Weights of a small transformer language model.
Size: 11 layers, width 512, MLP 2048 GELU.
Architecture: LayerNorm before each block, learned positions, tied embeddings, normalized queries and keys.
Training: a variant of Muon for these matrices, 1742M tokens.
MLP neurons of a small language model. Each row is named by its layer, matrix (down: output weights) and neuron, and shows model dimensions 373-468. Each number is 128 + 24 x the weight over its row's rms, rounded and kept within 0 to 255. Numbers have three digits each.
A block is one neuron, or neurons of one layer that tend to fire together. After each block is what it responds to, as a language model described it from the Wikipedia text at the highest values.

L3.down405:139098109132129139138095145103117095141118130148102126155153111100108118144087154123115097092159107159150116108131114071162089116123113090152104149145132162115102114135145185101175155120166134131114171122124132128099103144154132152139153127126116139117113146122142138112113122126136099175
L3.down1595:104080086116113139101140116135142151168105165156164133161115093128133128166144144135117120147091144113164150135110149127121097159128105120145136159153127124120131148111134144122144133140128144101123142142060084133071125116120124130119107142141152113149105161108106157121132126139125137110
L3.down1874:159097122158098158206080103111140126138155085135120139113097161151140139132095122138112081132096147124151162097111158124129130181107136069152127118081118136108150106108165123104142129138110088105098122105129134106093097125107085119153103127156165129123063138126152165117099087164107107113
L3.down1941:076119131147135160102113110102114144154145182138131123139135111099141114141159183164128143150136114119124112116121111117080132156160103115150153116092090173120107166105089135155145109082147142134089099113139151133079165122161117111140149113121151155130094146101122087114182153133133107109
Responds to: Forms of be (was, is, been, were) and adverbs like also, subsequently, right after a subject and before a participle or predicate, e.g. "was born", "has been widely", "was subsequently arrested".

L5.down207:109135109110097111123116137138128141144114144137120131123128127124136107105126130125099099124157141111145162145102162135074104143104154135139079191109090126144129074120132136124127129150129155073143137118129131126101121151170142082158111120105115129099125100104155101104098098146144104129
L5.down516:157117117136113123112139111115142108124107123122131145093111066153119127181114112125137121133131102168081102115144110144163092146153180107111073128145123116142109145166129114092126133128127095144127113121122130127174144152144117147134117187151142085136115117138096141118123137130103160165
L5.down568:123122128147093109099118116137132103137122125120111101180136097152088121179096122174131183089126146153156127163131127131138110125128098086120138129168112121102125119128156106136154101119140165144118136133128165127140160123191160088134118136135120126127132147073139143156092153106139101148
L5.down644:118169064149124126145141137112149120116109117150131125124151073112138120137088133190149106123142138124128149145123118104097090131101148165159119130097148136139158138152146131152159104102142156137114153123125132147146120164114124171131141118109099144156149155093107159116105141133129123093
L5.down907:143117095108129175089088057083123108103094117139148126114132073120100097177119094140125120083127092140173112105101101113083110125124100141142165081097074142132126124156160124141133163111099112135122117133158084131129166099153134124122112130109118113107076147097171113057133127127151173101
L5.down965:133089169081112139128161135132150136116136135152120122094095126130097145109186124123117163095066125099122094079112114106104086133121160146079138150131115128066127154160151124154142141160140106119155139101137116139120148120135093149123124115093120141127184141120145098105146085129153132123
L5.down1045:161133106145150101112124130164116151115101171122117102125130125159132148182125085129152142124098135143141120153110123123127119121112095156164106144125107151150143124119164144116136139166102141171130141119173109120149101111127145128105120060142114089136067168127090101116147124133112189126
L5.down1119:152123081115134133120108111078136124147138167106154149158136143124140102131150132057102089143130118115126131144116117184151172162134072108177080174107127110146099138101112129142103157158162126135137138180108137130125146143125115139110165161158097121138134101176162117091084143103135126127
L5.down1141:121110155122116106124063132118130136158143112125129127145123093149155086164092136144128137056166136166136150126131187102161135101097134100146144146113132121152133153104119147097148155125125156117132132148126120096157113132165124147134156115139147027109107162157103141134125136116125071065
L5.down1456:107081101131081130116137151084127110178187154130117120166105124127121134120133140099156107119157104112139094094094117091112125140153102092116124118134138152071139173130139143143127116112095079118122114114173121138129120077140111143121125129119141118138127144121102147117129164128130134124
L5.down1503:138094085124120125110105115149097137159140152123123167139091095126126124150121112099086138119141123064112131091110136121116135150099119102182088102133126118080134157144165142148198165142135153140134157109115151105145107116145142141144118094129107146136116148135138139124128093122123170085
L5.down1730:153146126106125104146127153106129141186159123156100110133121122135137115144105098092141143141087102133103116106106122109135090132135108130117180145148146108144085127187112136141089136148185132084136161161084096124087092106144167123122139125163135152146135137158120147113133143141190117122
L5.down1851:122143132100137149129108111143184119154111115139115128114150119109108147151116135154121119129120132142147133145149129110122142164123064143142135162068152113130148093071170120134097130089107170116070125104157134123131124148119094116145125120131107103123109163103139107089165138099121122131
L5.down1864:103131134119113113141165096109123128186077078139130115165126090125156112122111134097121089144146162133168123135120136137085118174098106096105109118130152127108124148083139104125118142122121162126169125108102181111089156134114121158157095094136158096095176128112116122105112100139150089119
L5.down1934:123062138139128112160154143129162119126129107154134070146119106111140141104121167118155115150163140114156124135088108167141129140172107128102122137134116115133108136096122096147139146098123097099140117137131153132120127126119128119139138166119175099108123130105129141104149128137132122107
L5.down1947:106112116105126095110077109120132148127139121165173115110123116137159177134143165160131113111120094108127148077093117120150160131117130113180112133144111099096130164142120133116088121117148146097106107116105075132177096158072144132138157163114144090129085116117063130146108179110166123097
Responds to: Forms of be (was, is, 's) and words like not, also right after a subject, often it, before a passive participle or predicate: it was decided, it is generally assumed.

L5.down109:102109131165116196128146138143122140133131134203158120136135114164139155076130130152141097095150103150150084109059115140097093113065151163133107171086091108096148076118155106132102142134142159097144118118155120140073135143099096107139122125129132136090161137151140164087184137136159142114
L5.down163:155124114147153107091126155138144085141115126123081103135108144143153107122162155110160119076096104120110148147122098104098089096101149134164110092150150128095099122096115123130112111109137144101136129113072129139101141144161163147100154127096120091178116114122140101130145151102113125111
L5.down203:148081119152119132113156121146132135161138122132143121144117111115107110118146145111145147129164094081148100158113139128090102117160155105109086141158122139136118116133112154166132093125120135113151135111168119119144092099122125135084124134121142080095147135090074136111113074113132145093
L5.down357:126157126115129128140122123107150130135135127114157135112131132114105136093142146141104125134160134136160105139107108154110133117129082103100113155095111104085136122098110170174113120103121097121147113106145091135090160099136091150097146135113119108078097138091082132129138184136116137115
L5.down364:149111151159129128148117125113140144170101116089124160134171146137118155103147158106118164133143125151118142126112137137088155148131175125135153136116093118114135083114165127141119090095116152109159095149136166131122112111128089137096158121150134172147133104124122141117131096134130144140
L5.down396:138126103120146117148109107144134134157138067138134129117120131137102146190115117121149116118124144158173077130122138124133108124119127118112111098083126108143141119097143132150117165088115156129098102127105121126119109102076116128129119092110135090092189106130097164127128134128127114149
L5.down620:129136122107127102156094175170127096124108150123128185128107096117103117125141096150185132136095143140102148155123168121144132135078094120118143082142131138113088133141137143122119127143147191132138164179075139117125147101100130115148122110132117079097123156127111098155131122118132129114
L5.down647:090059103098131139160145077078059112154140140064120142095132153092135156088167133103113108165089164093168153114133095144119140138134144055127098115145117173150131133120127163120128109108123142121140140123137150139136106157082154158160119145135097145138127087102136120119103112120175153138
L5.down734:130122121107131140126180129160094159101164146154096152124135111177125100101121121121137127100139176155138140134160089118081135082144193132078147130058123146123122133129142147155112150114092113111145150117120127122138087163085102127135135139110151171115125138146123105142150086103128106164
L5.down748:138155128117124141113141068147128145121115067171078132127140098129095093123168174120104150175140143115150099131135098129112093121107106098102149138099130160160137153121107164147126133165151062095165143129150130081123098119125134070129130090153101109115156157149143165123127121150162137125
L5.down826:114120126084144147149151129141121142085098131104118157113128135090149151141085112097134152095166077122166156108141119144145131123132106120156131114144123142086148123152108138101135097116117096175144073147138125133082120153143098097120138101152140112091125110117127111137096132095109127121
L5.down1199:118105192124132086146090148075109118095139107121101143132093154114105139128130123104093111120150102125168084112107151147070102132075127148135101146113096128095178156107127135120098096099088156131150138124104124122168128147161086125148113109082131096113159145123159105154143154108154176095
L5.down1314:112085159090144119170126095144150178110111165126116104113177085132143137140099116117099102130136113132146110087121127078149152131120100130170122142137106141116146122103107134148112100131113120150121121085189119089138143111112109131117095104131138114090133151118147129135155139121129147129
L5.down1518:127133157138135123101112136117113136096105170117132116131140125162130122150137155119141131110124118111153127141130127116144094141131152138111124095127127136097096128130153134107131137100179116145124120130117147105096133126131153137141123125133120123131142080120165099128143091147141122105
L5.down1676:145095124127122135122079132114151121153150165139134126108143149116135165130142126115138145163084099120133105172107126155088060115166141134163102106107091134103092108104133094120074113081128127094126130090127120105137124144134151141122169081149125126125127135169119112129104142147113129112
L5.down2032:161099146134137073147156132145136137142170126101099157125128127141126147102101077111120097101089146134112125121118105130127135160149104136088112168132126127143112163094092123099146173133110144115105151116110123116109113103130149137117174132139101161165135120108088148114147112112078138132
Responds to: Auxiliaries, adverbs and first verb tokens right after a subject, opening the verb phrase, such as had, has, have, also, never, did, will.

L3.down1231:143117161071183086115123099144129129103092154145138131127110110115132116135098150096151088133138134120109095171123139103127124151143134091104176155148128116116111123123146148160110150149111118096152108180128164168150119084089100132135102122138108144159115116080119084100105139162115192105
L3.down1388:112082156152143117137104085159108194165151156205130096134126124144094155142128158115149109144100136133149142138061090057120171155140135179127153107080169169110155116109152101137196143115123170104161133138151115121080113116111130110156117113098148121148114101110132087134108115109129121122
L3.down1809:113130132147120113084151107131100143097111131110154136147142101100140132165087131134087129148092130130157114137074133156121132134112145108191162111130103131114126122111139147161120141156133147149119121140158097123107135062150116139123098137129185148169132124088137093119121071149128095119
L3.down1965:110113137115142086109131096150123128119095138182114148148152087106118149159166111125110095125145130139101119093092130141120120130154094125151124130131147158102136153103099135123166100166088127109180145154098138110106123128128144106097090097135129133172139172120123098090117111131119125104
Responds to: Capital-letter pieces in the middle or end of all-caps acronyms and call signs, such as BEC-I-L, M-RO-S, A-BC, RNZA-F, often inside parentheses.

L2.down186:143135138105099129138111138113127112144112138125117116122087133131143144165128178101118149137117132126160109116118107121116133180160112121140133152149117056118136121106137159146152106094170177177102161175154110075111133114142107124152153128099136101113098160133122126098137106123099125131
Responds to: Mainly "of" in "one of the…" after is/was/became; also "among", "most" and copulas "is"/"was"/"are" opening a description of the subject.

L2.down1680:114101142137097117139112134117115108114137104096085082112060112135072144115134124143139088150131118087118117161165091103100124135114180148161112150126100118164100102145126130137170160129142140103141103112118121156110144136153149124153134112113135172141141149106134089127147125105128127145
Responds to: Short subword pieces early in rare or foreign proper names, usually right after a capital letter, as in Z-ha-o, K-ru-ševac, Hof-mu-hl; also the bi of biopic and biopsy.

L5.down442:118143111094082138140118139085147129145153102110123096144065155136108106125164122166184151151122113164112150155106110125128121116106087124144104143109137145082107130160096126164128096148126126147127153119130181124105142138112109125162143115178144135103123151167125126087130122142089126115
L5.down592:133087128146091094161134153108139148121177110086144163172117100135125117118125179132141154149193095127094136157139165123148113153124139121117069151136171113156125156163152101150137143074129133125093122142106141127114152123119197128144087130139107130123131135094104131176120130177104128192
L5.down701:138131126135105152086126126167108148123092144140142143100127151082122139132073105099123156154154125123139141120089082150122170133148132148118088124160136140135113126134151164123122131135137137130089127160144168113151104108095156146112136136144160099107139122114172139116145114113103141119
L5.down742:119150168126105121130130159103138122196156105146090114106096128080133112129100153118147108131120116121178108105136131145104140143118100116115132119135139155148122127164117110138175138135165098108142132105153139085139142105132135128137126119141142109114114130141116145168127133114119134144
L5.down859:119102104095155145134093145132162172167157131122124123145107110107124129162152112147168114087130134138100115110153151153141120088133083095146099137135109166139101105096131135165095148139139123135089128127133147126134128143154185120084152097149172171142092156144130131129106126161128120130
L5.down874:129083123135129148108124107145160130093142166102131116115103143121126143131086126102124109138089110148123085095160121144120098126127073150118109070123145144153116158175134155158114119139146084108105117133130155114102085093136077162170138129083123107093146093141118126157146120135144096116
L5.down904:106105149115128125084127116156117140128165122153115096113140117138168152106141119170114112101135156123109095103113098098137135122151109126136082126110090125129056163117128114134144088145125118118140150091106146096120137169119149157182099083134148099136094156128110145124129107086134150085
L5.down1094:059128145107115140129143119147080127132157152112100089158109112151137154099122162097110175097167157098122078146118159088142117126156118149110112148124115104153137143109126101126126136173126150105116129113184171095136136105151104100168138152113105163153107142151115125124140134149157139127
L5.down1475:164156137120105145139126069147179094120096120123095160153132113142137142117171106183114120109068121167134108071161088125079150163131090099124139120137100129091104075118124142135104105103145123151159179128116075154096119121102160134157138153098159138136182100144158144122135096114110135151
L5.down1496:130140132107150109130139121126156107086094117123135112092089120133184165118153179122119093148149130131114116126122142101141165159145124151106134156142135120136156158136099095150112120133175136105103149164090132122127154150140111074131116120181156134130099118169111120139099096143068143133
L5.down1678:099144124147140182112133146129147144141130145094134168119138102135133122114118129129111124147110115099086101108170102101121160145131116153118124125123098100123161140106153100154098148172129141155157137092124160145138130128130120154112161168139114095065145088117165160088088122113120121147
L5.down1690:123149161100105126134109098130107085130127095137123128137125148157115194133078113102114144095127084157096120091093119110113131123150156115106094154112110118084107122137112181114115140150107137120138083130126114121177144115108149150150124146126173117080128137129071102072154124110197082121
L5.down1780:106175099103087113143135125136119112171167134077126163139084092118149181120139160140109110139131161147117163140131139172111112130093148139098133154142112109100106131166159127105119112163147094118135104141126138121094140133106108105136083141178145128152126135139151141100138090099121120138
L5.down1928:122147122158115096107159086114117115144157145098141137107136156121119138102118139154104158127164103120120149100093116096094120125136151163137162113137105115085150116141137134137110114138135094129122144105169138174126105171098110169101155127147054104129156159126123138122135136111072112124
L5.down1940:099117085100132162105112118061141140120138124135118157109083108120169095136111152103151135104131099083129095122127149115158141131140150147081164091118153148129051135134119129105127128117146123112142093075177123097161157117101143121137132122084142122130091154151136146080111103140131146090
L5.down1986:107142113118132145143144155110165113133136109139101139136104174132181093112163170116104147151108119146139132120122141132158128120167116131127128134132126161127121146131134136150121149168198074136170160162090112128147105132140121140129114108100064130154111120143202109129165150130153087124
Responds to: Cell separators such as | or ; between numbers in sports stats tables (appearances, goals), plus weaker mid-word pieces of rare words like sc-at-tered.

L2.down575:143109158114186107109119102113062168145133127096142145166074124169163133154096143113137106143164133138152123119124108107157158157103074099148142143112185129122129146091125113116138163119141134129091103151182110147133135152164151114160090145109111118105085144153144132147136161112159121124
Responds to: Mostly "was", "been", "became" after a pronoun or subject, introducing a passive participle or predicate, e.g. it was bought, had been deployed; also fragments like Sup, op, ó inside words.

L3.down665:155102143138137130148130124148135146154122125142128162123140129148100091079161096124096083127089147128152113110142145102118102133141151098153133135122129107163147121117116052157139115110116138101091147161132127129133107138126140100086154123112132117140138131116167099118112088144107114137
L3.down740:135119111116126123132135122154107126120126158139105112110150132148126089129140128076146096137138155103150081142143110109100121114144171134103151097106142115170119158114121104111155174129162173156146118115151148152100138149131097158134116118094117128133204081168107156142157101144086083171
L3.down1732:119168129129145134113142134101127136095160148131130128106137144117120102112159133126108143137077115098127103103130112165148105118119147094140162119118123107125151123130099081166110122133098143135147129143138134133126118093118145118119154128148137183105152082101143116091108084138144110142
L3.down2026:137151158134086126092144147130150118147084102143110174155143153118130127141135094114117065122124153162092078088139124110124118091119156095126153126073126104137108156133133156158156175128138119118107106123093145121133142126128070133150090169129145075126131151134135068138165122147127117107
Responds to: Vowel-final syllable pieces inside romanized East Asian names, mostly Chinese, Korean, Japanese, right after an initial consonant, as in Sh-ang-hai, Ma-o, W-u, Je-on-nam.

L2.down1591:119100132082148115123103142117159133136128100103147120145130119119102100115122147100106135161114131130128089106111094129137132141210114132160135112105152129116141138107149111128146123129094101147119147129143104140126129120154111107120107112062119172123110125102111150144124116161153127107
Responds to: Words just before a main verb in biographical or historical prose: subject pronouns, auxiliaries, time adverbs and who, e.g. he, has, previously, since, once.

L3.down1033:146109145119140147138120072133151153151142155138144083168124153114113148126109098118113118147117105118134123133135146090125124092140143129127152140120131137104094155129120154162195142110144128120127144173140160119118108145167114167139128096118158179119078125090134199168138116140111125150
L3.down1053:120157133123123159093161182119138087130164094137129083116119093153130119140129128140153102135112102124098139172098127134126135110112131154121172145116118113133118143147121111157108109139136115172138097091134152154168148123114143156123123150157101144101094145139136111113121109107128146120
L3.down1167:094120100124099185138113091137123120108132101088122126116150101139139102141108123123110141166127115179161118101144154118120128138054117090141132127153124064129163078112124090142116147140136093117085115127145172152121140107102145144129124130088136095079108139100137075118144143095121116124
L3.down2033:104092073097143122115123135137121106143133162131150136123113145170096132121121102142086123152123104120163119109138160146147135087144138114125136160150089133087145150097124158089090113143093141135090111116147114110123143146134138135131106096183133121130130141163117128130134123125120129117
Responds to: The word "of" after quantity words, especially partitive phrases like both of which, one of the, some of them, eight of which.

L3.down487:146136096152112095087138183120106118164141117149110127095141098144111138106161138106121133151141144131132122119119112134152125121106111097081158164159126138132094087119115075139096111106123122150119119129142166134133143121098108111111115141129153150099109140147141125121169140165125174135
L3.down650:127169112130093123114106140145113121108105127107105123109167173115078120095169117144163150142116120086109134096120155140123133174144087101124164130124111111101110153130087096138131095081152105112139110119169132114131093071141141163136120121152137111172090150154140128087137149115149110110
L3.down973:118153072166121120113104132111099117125121094163123084099113114113137115090169091149144105136103123129153153087164127137147082115098144126122142117104115102132091125133151099129140152150114152092107100113126119117141111136128130133143130093149122167165149132124100165143112142152160121122
L3.down1958:115091128156133115116108087086055153134159095132124122091134126120143116048137132119102115109140136106127151150159091144141126151089118109124134154139110101082157129118127114106139108118147134098124125105125080122084099111138127097133154087147123154124128139144159090095132112155115157147
Responds to: Pipe or semicolon separators right after a number in sports or election stat tables, e.g. "41 | 2", "836 | 61.7", "7; 3".

L5.down116:099151110067087126132122107138143099102134121096103152123094148107107110120094150134147090148154144157166090126150099085176150176121116103111131135153061138136121080152120107129099126111117131146144107100118152136114126125135135149147100129146156106075080121106114110102141149119143171124
L5.down170:169120134126057122121151145066081108143109173133093122154157099106067102121135151110120097106097126160167088131114137121185096125143115110129172096120147162158144121159142146145080171160140126136104141091151134128129091152119166138163128136104153128156139129123147096101107110121139141127
L5.down358:151155143139109142138132091116145135145156151122091088149128106154142110100110148101085146149121147109108122116108133114114136116107117133112090140142143130144114116151111093091102104141063120180122137107125141141130123059135136137112140137098091134126107175180133110113146130169089106105
L5.down443:128140140182189174152124142133118122146108126136122114135168107093094124108131170116125112147117103117111118152110120101095101100094111131170187146136118123134152153108098107120118122159103129147151182106103131125128083098104127123113106135140144121115136095092136129175132142119094145151
L5.down492:123124109137109135159135099113082157106130100124127127153131125103109137132141155155157152121178108113103139195087159155145161112140123117088100144114089100160125163156132099138097106134092099136126102133110166170146142141115149159159106123144078155121101088104154138128134140107102126145
L5.down574:136119188160145105134136111162104127147128172135120150124129074111063120113126155090117157092092137110172108126139142181096171131135121148115163115115157104125129123127136110112117152117129126170125115129127181127149111083096123138145102173115132107120110148111115115095101156118139147097
L5.down755:133092170129144187116163124180110138133133140125120123142098121119120159097126160133155092106137108149165143069139139137111172138177117117143151123117148187117146091119080149157136143173116135120131095100078092161155120120152119151114130090154148153140136179129134081133119161133155149116
L5.down1282:105147184137183147131114166168139122161095158130117109137142120106116122120104131106081115156084150116132141112154168113140123123130112145129151121157136158101115169096118090117137150178149147098149116151114134152138106128117123142077119119144150137098142108098123139120059138127140166128
L5.down1286:097120120094097119097177092142138115126136126082132186146071163145143148108084153132137169139143124123157148099142115131138117123150113164137117136136099152140116135120129141140082137135144192094166105119090127121099125111151069130153119167104112128114139152136132109114096142130106129099
L5.down1353:177094139096175153125114155138125152168139156141125146130139202123122111128155142116143103157136122106092127145119116120113132091135128119101112167130111106094114156151133148114131127126106162121135157092086089130134121101143140154133166126115139133115116123098090154108144110080186160140
L5.down1463:160117147101109119161107105137144147146155128129117120081149125123111123142154109144049101144127102146128123136109105114134135110134112120096088142158118140120126121116118134117140095166138157155136161103121144104134164082122125130113108113108116115136115108102153183104115141134158124141
L5.down1563:135141153128150137094143113133086094133129116088138164180113118104134153128099164145114130100108095113110092153114130097061115149132142163127101132086139167111106141106121131181121136179121090152097125149158093134123110131115114146108143128125126125150157189172142117136139102135128150098
L5.down1580:169126099133119100135079142115122106141111138118185184085168125145133131126121138127125176140110105121128159106167082114104097129130149119107123134111132106119114156142128163111137153118160105151156125110111150128123128151121134147134125119134111133065139135131143136093158132118113138135
L5.down1612:117116122111125106085089110102109133140127106121121115110124157163109154139082107122119123111158147188123100163171114117160160134102137126112115165187144123106151120132110117169122149116122138116106145120157124128128117128147140164118146150142155111082114150085162138112097138128161107105
L5.down1914:097139109130131179129134109088113191167107147132162151114152093120117151116083153138144146140117132144139124138128115109142104162157099098127125146122119169168143179118156113077086151148165132169137131072172105105127124085124161096110137103138132145110132108143114111153108100128125134109
L5.down2046:150071112128140101154159132111107144165093133161156094092146098166106106166070116130117104092146095143120120159168135128154113146133149137145126108114131153144123076112190130132075109126108128108161161132134129184161098165128134131085114117101102157119146134180113168130085153132122119088
Responds to: Word pieces right after a lone capital letter, mostly C, T, P or A, that starts a name or acronym, such as C-oper-nicus, T-sch-umi, A-st-ros.

L2.down726:160155121096135158123065148112107132137092123117107129149108135143135093066141118150118110151140107076089119099128159118153107145152142147116141102164135085136119138105147120094072119132153145117121078121156101114136091144126086132123130121138096130123089118098130096098127109121091159141
Responds to: Single lowercase letter or period right after a capital letter opening an unusual proper noun or abbreviation, e.g. Psara, Uzbekistan, Pvt., S.p.A.

L2.down732:120084113138171151099133155135144164110101166133163148088074056122114137067097118141130124118114108155079157080146157120103174154152145154125147102080133125113117154114149111094132133117117156120138108142090103161120153126144137167153122109163117099151121093113116106110110099087148113132
Responds to: Column delimiters (|, /, ;) between numbers in sports statistics tables and infoboxes, plus abbreviation periods (St., Lt., www.) and occasional mid-sentence words like for, loan.